config.toml
d_model = 192
n_head = 6
activation = "gelu"
norm_eps = 1e-05
attn_scale = 0.177
tie_embeddings = true
init_std_up = 0.0272
init_std_down = 0.00272
lr_mult_down = 3.0
beta1 = 0.95
grad_clip = 0.5
warmup_steps = 200
decay_fraction = 0.868
decay_shape = "linear"
batch_tokens = [8192, 16384, 32768]
MLP neurons of a small language model. Each row is named by its layer, matrix (up: input weights) and neuron, and shows model dimensions 48-143. Each number is 128 + 24 x the weight over its row's rms, rounded and kept within 0 to 255. Numbers have three digits each.
After each neuron's rows, "fires after" lists the tokens most often just before its 100 highest values on Wikipedia text that the model never trained on.

L5.up120:141157105139129167105121178082158115126145135152164175096113139150148104117160134163135140146143108129061126151114087150135116110087120144147111112093159146133126131138134150173094093110124105091144093148136096150136115141135158134156113108151117105131136157163105065151133115082138154095
fires after: "pro", "ou", "wor", "le", "7"

L5.up686:122118131134164135139088118127172101140124133128117113095126142155111158158130133121119124140148124129134085143161102125135145128160109117119132126134138157157160136145134134158135139146112152121106123100088129110112141105102097121116164078152142144095101113116115102139128103093108161142
fires after: "pr", "elec", "mon", "ec", "con", "Coun"

L2.up715:131103093176101118178114140143068105120100187164132140114114139126107123096112124107109147126105139126142116106116114119139150117139112156152108171093071126104157113121085153149100129164122126155153187124154146129124107124146126128130157109130134114131149114129121113116136148149141081146
fires after: "- ", ": ", "S", "E", "it"

L5.up446:149150128101169113080121096142132083101135169118148100123155096140122149163116131162113126172156126108122115120131060173149092157117127137167148126108150131134134133135113116107152109135130115105118089124100088103125104116139128169102122135166127097106132122150128136150106145171111140190
fires after: "il", "it", "ad", "u", "wh"

L5.up666:148151112124100138124091130110186162124128116105101124129139100100084133138143086067150137157105097161149154104106166141119162154126111137150107126116116108136148132118153105131187186149139153104125127099129110132122092109119159132098133132120137126130106109091154098129113134161067101150
fires after: "re", "r", "was ", "tr", "tur"

L5.up415:159179137127102158144112128092102161098156117168142095127143150171126129137153083144110138120093153146104100161148109139177108113099106140156092154140130104161142098133149096177150099141121124116141142137119109138123109146126142147160145143126108113104050117165084139130096128156082119117
fires after: "s", "um", "W", "E", "ar", "S"

L5.up299:148143165130066115115154084109126143143145131086128137121172191137132137103103195126119099104121117163111165114111143110112130102111130145155126124102093157075152126120127178122170143162131110150169121114137151121119118125135128122128158143137134153163154125139173104116123155192136100090
fires after: "D", "d", "In", "ind", "f"

L5.up34:147121123138108118139130149143162123150111137170128108139089121073105128083124134142097098137156138092188131101180167089128129153109127169151119140135130146123126199119131137128050126137137118100130134077150116124143140087144154177131095101154145103134157157088110129127168135146102119167
fires after: "\n", "tur", "e", "ri", "fer", "ac"

L5.up175:115138134173115142125106120105135136129146141079122108106129174104098130121132130140169068138130161105120124161143117149063142127080142118138141133124099141120131111152124142153128141133089114172106144131112092119101134180161132136107136150154103159123137145139111102104111120175122136118
fires after: "D", "For", "Ar", "E"

L5.up712:110163127156143145133110131153126061135126139136135134167152132122141122174124138126097144133139144073106151108126114149117115109129093148166121147133143158143141103124168152148146177114089129140117111178093109133132174172136089139123110105146133100135143112122128108119121159105096105114
fires after: "on", "y", "ran", "An", "un", "ati"

L5.up216:153139132131125137142117119143084143146126134140121075106126148129155110106131125127097184163151149092134115100114135126147145072165151122144104106112158157136148121091139085118171152132142095130155146141118143117128109162162118104146156103116151122133106118129118099138130177154106148160
fires after: "un", "f", "Af", "u", "pro"

L5.up176:122117110151133105141118154126134120136132145108139135112192134149104120131134147098126069173138175138117154108147137169169133122111119125090152154156104160124145126136160152128067123155116128129140125127065099117110168099085106162112144126100136100163105141131098139104132120138134152091
fires after: "our", "ember ", "en", "nam", "% "

L5.up383:150143114096152118128152128128130104133104105151143156081134104148150132137136123120125142107134143187122174106149147125080182160123126119134101161115133157117134138131120124118109163127106107135127089152139164129167088130107109147064141096132140146107120140137107148142113124091103171131
fires after: "si", "comp", "te", "le", "i", "Au"

L5.up483:138089139133112114120120180132199075187134127135122124127126107140140135146127142129112140103128083098120089143157142128118123167127109101148136143113147122132122146143117142142161089179167139151085101157150155113160111139126164139113127122131136179124102104098089083090113142146126083154
fires after: "S", "H", "Ac", "is"